config.toml
n_head = 5
n_kv_head = 5
norm = "rmsnorm"
qk_norm = false
lr = 0.00157
schedule = "wsd"
seq_len = 1024
MLP neurons of a small language model. Each row is named by its layer, matrix (gate and up: input weights) and neuron, and shows model dimensions 0-95. Each number is 500 + 50 x the weight over its row's rms, rounded and kept within 0 to 999. Numbers have three digits each. A neuron's up and down rows have the sign that makes its largest values positive.
A block is one neuron, or neurons of one layer that tend to fire together. After each block is what it responds to, as a language model described it from the Wikipedia text at the highest values.

L8.gate12:508445495498414572575565493491495487460514520485552374463478584585457582523567449493479533478471494461401450541510476455558475478514567544453496548472520556538430467515436550519466491594555485480588594542457436552554480433486513478480482556551430501515556480493535473473479463482464526427
L8.up12:553468607528437521486424572485560556518567558501520481476429449537530505443542528493539475506526490450478424450423499416470518441477487473645484465546454428487365539485536491512506489548438456520396553487551547514523569451506587576605415412530492489430482502449434428575385569539536448429
Description: Possessive markers that introduce a possessed noun: the 's or bare apostrophe after names and plural nouns (Genesis', Sixers'), and possessive pronouns such as his, her, their.

L9.gate91:535584561563468495473504537532517436480484533488503495518484523604479541501497458456610436542491531459622486557481503451502460419532498596555503521532460591450443466537494541406486470562567398511556485502490599517502463513493564498487561515487498520496493566514402508513534508496428532470
L9.up91:459581458528454412520563472375523442384534547461474490518474522435473603445579538533532527530501477528507436475385506534493554506557487540517557431486523473447411483481485507523566467460589501503496527538518392597503493534499460553561504509569475494533572546500520500584490476507470568521
L9.gate130:525522432556504432516549453569506459532526525497486449506524413468492517478509502548513534635435563444519423483516483507457491484567488570507509480491493548501452434583555541432524529476466447524449530470648446451497441437490549485543460492570460494465392415417551519538419511531458505450
L9.up130:548560502539404550454470425468448507556523475519514481528494464503485524536521508487542628431544609423490417621545545450523532461377466507572522475497505455485543564493403525511538463475574464481421607496444397470502547522474481505478531497539508551481561524533495479533468442531568450574
L9.gate133:470537557400553497493516490525542407494461464417421427561542547456504461526541509493568473552513467484480437513478576487549601474441483560402525487612569534520544495431376555458473592503445336495496541548417506487550549440543551450557436544464469573467442414504435525535442458487492461440
L9.up133:512462503374434501503523530529481514487338505500556466516536598481584491502520503582502509492526479432576570518474455552474450488540488460432620492444527452603508468454537508559515498493541490496429556505485491454523554524584562538557439519622508524442532473482520486407411444517519508463
L9.gate146:505492491567401534504489558505555484509545448468577519521498598525466494419547544538556527486451564494570536488477480538618531461488464512528535453512531506427361562526537541486471554525499425493424539482458564460424534467563448407500505527556368504481605547402473475484413491458459555434
L9.up146:582515459486403457575564464429479516557540480523559506444458508485450545402525543484509540421473511545492455469500443545527527439506443558415490555470539500504450457517540573409444539487506419520387469479454556497557450384548488456482427625489441535443452472501521432553502508523551557564
L9.gate166:485524522553473475394545497477437525492536514489450503555464553413593553450517566500490372536567497455547450499551509509515553493532555557504523451402451499524414441495446477433633490499576511526541500473481539411489470518465572449487482447495551553534523547421494519478479568491446525398
L9.up166:507442477575574444574454508548464542509487479520460499473491504539519455526560527557509510475509464528405380506497520455540521543501526498481524487508528479384444473452430568582523572446511572388532582526550511467374498455413451469512567444498516605501583493522518435403443440545512509467
L9.gate357:593514522482425518460476373495461521533388479496601438550503537413555633443502433493536614605490479478473521491521491476512476468506472602531586495501578497541502493510540555435471436523492466510467581539519494486506503463493546523477492393521467490384532459479487484480505482544515486559
L9.up357:508505504439484634487486485467525493505497433477479349525538544595514550460447522546481528523469568494449428539471430556430491605477520565450493477469445489460521491537544496464492499500510517535481626478509498578413506543449567442598579515536334451398490439423530460480511532517612502429
L9.gate375:517602545498475584491490615480542490448439472480469417446448448512542515442553426469532489488497517479479478505530498519506495437521413469440525574495451455520487582592436457440449503510451425501498505542447441482479517563600608513503519472577465549428589481472481497476532483477556557533
L9.up375:491573489528585474541516489467456429458511545524585521489556560513517525408510426488499491479552500451466478502507564487500551494510383506520480544481503484466518594575493496495467410516537525550428523436510469463462523425592463500608488427472522530585579581599460567630566371474470468499
L9.gate407:506572477467484541485478467529455505583511517479441535365516576503594550473567491525568413562603457544464548521505503471456434452548432512462426530479471560513449521527608494459487398511518368436472475505504529584548496505527457424589526446478468553437535515513443411537483502545513440511
L9.up407:494510494577445511497485484541474448479453506490421494519547515535489508497441463445469603443502427559592494445430522461528472558455515567597403472486538575536561535400490458489516496595566548457555494545553484397517451522471491486518496605475497496455501412414487501506550371424611456517
Description: Word-continuation pieces after a short fragment, above all "is"/"ts" completing sentence-initial His or Its; also " his", possessive 's, and endings like ex-ch-ange.

L9.gate70:536480492446435484485509478569483420517550475498439455495466557513469519495518529473540478514644460554468547457498457556462560529444500511534535493436461495590537508440539517451542475429604448429491525513508489434477638522499483480495545501569508397468520537481444441531528424575415533520
L9.up70:485425509466501474551441483523589369418482500516591461469517478421448498550551543545528538458560429496574560501498600489407502558495497443463484508491551454522523437427477476500499564525541537541487522508439507496369459521513640533455474490593469429520625501475447499537499451494499469499
L9.gate141:460514476533508489508507545602556572479498583507526530557396432443516406532599530432504444567514509435523498502460500566462553554464539491474501489479449523423468462503568512547477493499498462551503429511629509577535508574616471557515547506435584481518541500500457494500455447405532522441
L9.up141:447443409546472420470496511450580561481487546514497525546501406462460479579510465547419465540434507472606515514510462484542458443473447500559532400511518473530426462478535537604525503518538481510477467470495586473478453582638518549477423517441507459565458558558493609516548605560355584494
L9.gate144:578541542460476544488487500509513524461505468627499595518476545522500517488477451450456463484484562461507499476539492440449441394459412498455558491439484509446475459441471490543540472383495494587431462497483435477417574574573530488542539579439480601463515459540484408535521544457509577387
L9.up144:450486540594521478526571479397467418492524471449475519478594515531473394536516545475575495556439586390458476529492522521475488518433484541528495471472512525569515561475377541620515543583511457456473458402498536484410506452494477539581480514521399510436469558555534483497486497490610457417
L9.gate236:551552464552495475530459513520529497535490468516378469548545497530580546483509552556595471480515447581587487486477551478500505538450555458500501453580525444455371517536555487523488516450463496457434465425490510532586472493535521426517521494490432486463438525491469588575446496484499560436
L9.up236:499505462502488504553499493519505478437435433427531442455432462469474395452452498483460494463518552429525534504448446421545567544450534475499603580588562527445549510392603496451556478413542490563496515507564441470513506512464467552515515461455609429434451514456517493444528520536539457546
L9.gate243:610528427517435495478559496551492452527508513502432423558512484571385545496549371485513457528538485551453528466654603520454429508451504517535529503488519470531433550516424464477499608468527564587478423598382445517439580569552443502453421561461466518495439496513433437505578574480501522505
L9.up243:455504453439513479534592537500550482465566498512494525459470545554447514472547450574513415422449470602456553471549586489514453457467585589477523566415411511485546417445542501511615484458412509414581445515527480531464532543567510469431423536523569570442537489487506512481516565356469496495
L9.gate304:573455546542506530554521545517443504483513483457526439639538575485515474500519530536522537499484511443604525439469562457512495543464552509529633463481449585586479475558506439490460515480521524468634536445434474470482543445554593384508503496451496448419423485498515548414596537530414451498
L9.up304:487612532497594466523581420543523552601401534509510461472482579536481563448529502420375415498508526581554564533485499540512530440548439513511520463468532495541539540463492416606478464474541503519546471516498415517531460532503488550535567443458465530478371498475438538529456535460560474496
L9.gate313:505465479454505493498429427442437472559483525501442495541502537531473464424541532543489489539452523513494511673397465499480582496519477540449508511581460487556493526565499423469445547439539491493497487488474499603494487519516525515515516463567431487522516424456493351419538518550413503549
L9.up313:478550506476473510540512449397465557504553506428503524528488557561478474548527585531543560568519476475444492592504590456585481418491533514525457549518491595588572422504506576506499539454531556535492534401487535539480422491505562560576480416542460439543435430514524501375468424494463533484
L9.gate444:395537493476514466556494509459541538544484454566427413479490525552494439470540475546460397490443503536509498515466498561563480447525611485487514387560466551417550562518513467415381583472445473475523529512435495547454424486523390632497481545528535528442458490594562504560458494498483467463
L9.up444:475484468601541497561473502501518501552436493531535497510386413520455536448487444531586514512485446572482450416589535540518468537463491506531478548550483580504497601435492547511513527516544446453477507400496489475454473513535507583543533440569456470513540484458468573428470546538484486483
Description: Word-internal fragments split off in the middle of a word, strongest on ag in League in sports tables, also Chic-ag-o, res-p-onsible, ind-ep-endence.

L7.gate23:488542556524428466499430517477460502521466488482525461527502477559527553553515483539589486529542493653436452454365483512541566551561515502556498491521493556491487534496558495447425514517528535416540479443470551528489526485505386541378503551637509519508476497535450598469563447445516568549
L7.up23:511436510467484513452472471538540473526503556442507324549498539458512445437423552505579592436501531478514517614462491496466506471584570541580467416441462606498517491526508513460513517533493519516476563490563482388548541452480471497493507516573384541515466486561558460573552513506574567509
L7.gate89:509502437457568474456490507529535541500448653463511438503463567525509512514407531477529436637469536490508602478439492373404417516434544491513458507457520474477495532554417457517582442428496453516457491509447461574465375446431524467557569482519441471543464445451555383516570558488493491504
L7.up89:425457506552592502441531554479498445548488473533595425514475558502477528509503508559492482502400486489547510627466636494490421492472531632559525357499523585493481472492496473522515533475544403490479427566458505503516451436479526494506455466510455404491515486532546456505548519533464520454
L7.gate100:555460472567510444529510539412507595506528497539550483545507465497502541478527460481539567527431452638521564487537505552467511459514432568511461467604558557484507589477605434507431457527525598367578451485538447487480487439517477564534366475548517392413547510492551513567433420523541508565
L7.up100:540501430480522562483448487453505567573450529400565489513479479489541573369511520537548493485455421465547543424499468459505583471464466614463512544512506578518510516435591518547494451454408523509524526471451462487492564540531458532450517583490440542489457387503519565447405402501568567596
L7.gate118:505532495400484429496575485443455590525476370595504442496561513540512499449466525493460528561511486397493568590438514494541459473467468531540409472525489459452429534473511404500460562569507461503477511481539505497515425514525575500520441547506517536558427414506538486485473466495513559554
L7.up118:481531479445466516439443570553396429553490415462486499463521545473443566456503536490529474461482514478529556598515544571492482512456487446567410467519400537489473476468473454599495447567526465499476452411544522517549495475484493468500437516470585462581479518520542387413492437512545532527
L7.gate183:495479464485463544474444489554406579472485454526523505449497510472492531502511507445498524517523586542464412550418447519549541423537524607526559579454457433496484467388494531402403484555584585534453544515480466502515450516539496581528561534486401460522529531540447583509479501438476427420
L7.up183:476466497438613557484572456487465513536567486570558469463527534451518475472470517398558528458444443525533400474418555524460450488481497470585456535545559468469485513413526515485524508505493483439485540485527558416523557483466444524511582518562455523497472500474502482452568483519479437571
L7.gate280:512490503460523534535455542470465455558464434578561451454472523440519595601522486498483491578509513455399429481397468528522512489491526537576627488516476441503512537422498504505437498491526506546546507455531465442455490493672571493534498518557484462469519500484445520435466551500496437458
L7.up280:483526429425529448542574553513498455600501519545483601470453463547529488515512475414417481554472529392467481528540517456477388503488486498476540519410511462542420572385521490541516480475510419499560540433535435475478489515481538453562474480542547550522476584492473447406523489581586509489
L7.gate359:459585576428436522459545481530504503589581548481603478428372492490572598399566509592481451490529522490453520491450483540492564417487528400480564578491490495490476542422519472544488490550493481533553555529438575467522521434489547507534546478509472429563545617557490510522472458454477521499
L7.up359:479550532472474544495441530451499448497543424505572380395566460532557594512449418550459557538492503496547441448462419515505387493478499507511508420506610522453502466453469495494429515485582466539562483505480473362475522491487492557527426445536483421500539613419547570480459415486526566493
L7.gate403:449495514467517528504503536465605547523542414561561392489554551484486547497475426491449433526551499515464449568427443486468608492445437603498507453502508493454485539489478486445532577496494434550456495520603482431592530536413468439577462566530450486396506536498587415460346513561474539555
L7.up403:442539531502419551434464477448614445558426540408467479465429563473508484543650517529490490525481508487494548520493488502514478457529473575535464497470482564548438523397577500482506587465536474554547547444480468503538479460518482571525528535522576505524548557460433521440463582494460434621
Description: Possessive 's after names and nouns (Kennedy's, Namibia's) plus possessive pronouns his/their/her/its, and also "it's" contractions, apostrophes in match-minute scores, and a few subword pieces.

L7.gate132:525459509607554487466528504471547462485522479597544521441464569480502517469681509492492575446463450532503503485439401551424538490577520589466456508578481451414569410495614472474529462494520531474522493464600515499500541500432516461467522520440511515464495548535469497531518518536447584482
L7.up132:515492464536553535455514555479532471561606553527537529488532458481472490496578523497539570483490456555414474529505514532486614548568509524600583425513537554553505588410497452477529447485427489437468510469640481534558501483517470415479511496419619484575476515572517461512548459478533493395
L7.gate252:487537581419535557561453428477471505552592434498492561507583535484506444458478505483528519459450496433542467532476462435472496514449466509508581468591526543452430514473523523356483491478567386532484474486442548507467548612501469439506490517536461499530587545549434544485519455410484531578
L7.up252:380464511378530514464435455502552456507594516537472517494575604409508577548523557479574530365512416506477503486533502546516473548519558416510466483493498532535550473455521442492471529443499424498541609455504527539427592460528628593502541530543543431501551526434472635450480589522485518529
L7.gate256:460463524585526504443469478411451436513479457552487438379480447419453515438484574457446538504493453451474556466549498464510558491571473618441430614452448531428478509546452400513568470465545556520517458438511562496523521486420484541574443480484551515451545446594488515539428513496563494440
L7.up256:456538460463536509470441524454498407508444510593531475492543470480474446486489458499399477479475495465431536584510497390589530562533434545419454486398502527492519578526509473464499535569549465579553572469574545482481558520462484464517487422557499403519502483539496442557426418487417503489
L7.gate326:523542533512549456345471440585456514457503535540544428485464439485467555497536606418518562436475456562414461379520461496488558429520509445495476515404474462566557488486479452437443467558462525564450417554500472497471467579511520496534517526517424540433473468513426566551542528416524540449
L7.up326:554460555529482519500549448468556466458419423516524488592538558441511463479489578511520468429571517497501530485480474467520592548524397435456624582527473470425419386454524525544474448466400547565550486482557497439517561508380534559453507496497509524550555547436362491509474500526552438456
L7.gate329:468537558499472463550451543506503522424465428427534506495508569496572460460413478597491522457571454511516424496551463590543403591461509494502538498459474468459473516504516503565451465594421498446468479567560545477549453571442447511467506519416518473445582420471530405516497499529488450496
L7.up329:463449450528475569587518508478544451419416474453457482542500518541510436368456473538484444488520527507514421485567529491508521448558490532517499397557471494402499563509474597550500528536555536417448521543497536548531539470521518479421483445430391568465574547494542491436546478412475505550
L7.gate330:383417515514533497522515514566503486493482581505461397490477495515466478511452425479610549503457439508470610507488536489507538538407550460592599531451598472513564509433611535438546508447534481568551470537502459453443557491443457404527538414461512549422545546487554494453404515527593475477
L7.up330:436477461504478454490585451417543561542541469529511502422459554463478573488441474445521525429454508549529480411524528514499524453493559472490521528370507531491578495453578536451556518534537457480497499511581426523425499523477397488628558435504581408529570552490628575450446492529519438491
L7.gate366:501525550488507555519487447431455479511550466537517566470464547498496551424488421524546582553509429461457500581577422418519527521557390499474531527515526491479529408412581509431511516530570447555479478522536521614451527578553506469594492513480433562451547527542561553475510583536579515419
L7.up366:529497542579607488482523493455473564457470490595440388505437560434458437502478531484435497493511420516432462562488521524434550536551488556536500518597509526378627582524581430482499540492482515524563455541491522442454420483597493462485599514497513549582584472480466470503505557491604575458
L7.gate439:387441451482385509465488474550489465495433378542519530490595538578545567434442555524465504508502502499503466603473527503500429518532480427470585507468609513554546507479476522412544547544529532502482496518500513428514576570382565415501440390490430450470519479498638471484474490475472504441
L7.up439:549528505543438581497567505537499476530495474533421449428499533504444508584455527459541525497472389509452465503447462507466547553510511541533436432566456511455485457512475453533537462583602455482519482495534456529530522572512544436427461514517420470535469543497445512559480529431503562490
Description: Final pieces that complete a split word, often place names (Bosnia, Algeria, Hong Kong, Authority, Space), plus digits after dashes in scores or ranges (2-0, 12–0–1).

L8.gate376:427472554485480534472477521583447472396485546401526463534479519433527412488441545379496495505516496481523422477396429450514473489576549533365465505478524494484578567466545554527593520459485427503633418450492538522528446427555508523555472566536442456428484484399534496467461511470558530533
L8.up376:438505454507536534542502565529514457490436481524467546521588496521482399512490512492542448532544617502441458494505520496510467566464553490454638440502529533605459587489475527565584409421440463554488543526455378534546470563427435555417413417457519571500531545500462511524475551526539504442
Description: Fires on the pipe between column names in table header rows (Result |, Album |, Medium |) and on inner word pieces such as substit-ut-e, orig-inal, Nov-ember.

L7.gate18:471511544521535500479460490503527461576510481481450492493533504464453529526373533614519525516541574540487475435446440472449449541462494527472441480552465496453575513460475584490523476439513492458505521589525471535422518425566528504455529547563485401437425521474511503596471568507444521429
L7.up18:525537517598466480411474483502517564450562516510460607457570581481454503472426616525423466513538593533395490580427494432435485533464557485484400544541482482446520513643506512446492577476526528589502494484549521557451523517433476467516626439505384431526489513518484561397475468544413545453
L7.gate45:568508524535502489439462575513552494436566469562538445497525469520433551484532500513500463518451532592516495488483471494361458595493562452520458487524547490446501519556537499443466573498503465523495445476496453438514530421551511469521488420437486550490496526501606410442441463446472539450
L7.up45:546461595524562509502436506490469492491381489409522519448446382571488473533537526471473502428465469568459544471524568424542508514547454457572504474541477503469427494504488442482496458553449507486478544493551456396594492509560432462426546396469500583471455475503448518481510480479387484518
L7.gate49:485505505487500521484488507447413483531447498438470511441509453598510417466537487444543511569565454436427524460532536443447470472469475423420417584474496450462563483478565468442489444522498457419474396438504534396449511551502448461550517458551534497531474541506548403528535474567492513450
L7.up49:470506517431527411427599549524473505426417443462531586471479543519465536486479466520525513628520530541484588508545485558456347400467547535407522512471438498556643454530490452497501464549543470468463478471524555451509509534501554420440495422555485638543540480507519533477592443503461502448
L7.gate96:560506423491477429546538516519552485487521527483495457506495492562550473549450463558458475434552495584457506441457419547415463543518554621507470496520513572345503516510600498413579552535529435514536412486497547513492565447450520614513491459537439525467424578569529532510487566576470487531
L7.up96:501531490573437619512441527555477486460611531528521538485527419517460525548503465607517493462486453365519517422537497470518389491449584513556515482594515649529447568494499513494473479472506481553461391500438467486558512573450484483483423525516485505431559547514549481481508451438529469551
L7.gate174:521469538405529404506471624441543480465571478553585469542446475459467492516635466595533449490452521547534593397571459513467547586539490483614521343511588548499487422421542624483499451586482432539477571480547497474511503456534529490499509544498535575488484534588521504445520524555554487494
L7.up174:542424560492453520466514469576430467506525563504576549544465558472493527493447546519516495518540369472449491506513495524486481576471576547459393532536544500496512544486519499518540415375501444542461516440471439584456547509572481525538539528405469455481488491434457518494541452608573434475
L7.gate239:417458385453510501525445495453534522483541452447508477556555523491488525529541366534592532521562495469429509490499480520525589480508566544520563579507416529543490436514491554516420474489502507546499449517567544513544624519574507460535493512502527488476444489502439454460571423387498512428
L7.up239:477527482494452629568449503556506560368552492509547529506485489475419557556484535417559461559594516568515497509407563483396537493503502493519486515570528476470429496475515568459504526493492472532453509507529487507491517494563528431555503538542535441396571547594397530500519575436514541489
L7.gate241:486524492545532533531475525485516479476459549460546556494527462498544446499437537441465454409460449421480646445547444573435409478437474477395543628516474454545505546533575425502516524446523483563525426470484508436608492588459585443371545443477513526512503460572446490410534607468475472470
L7.up241:558510534579544478519439446399571558429616550502528465532552478554503470486518478490497479559470518461469467487513563509502475484418476482421556569571535529578508560510514441469589484501415517579530491522447386334421559478571516479582492521535520473525476434499450629470539438509450519547
L7.gate443:490529531484569469461528529452487515427560489518463461460545459393508486524560520535605519526525409538420437559494423497466516620522673522419467571503384519510553515508483501552630455499392479470527524446550529511531470542538451488482482610463592472461465391512558485447510462609512461441
L7.up443:617421536468542498537519447353424470454447531614553463591449475510412485613543515614545453589563563470428485490585501552438454454423531461495493556589528531479557397529520504580509473551520451518541541511529552484543540562552502477517418455590497518550490517377506542459488490510536499505
Description: Pipe separators between cells in Wikipedia tables, mainly sports header rows (after Score, Pts, Name); weaker on mid-word pieces in lists and prose.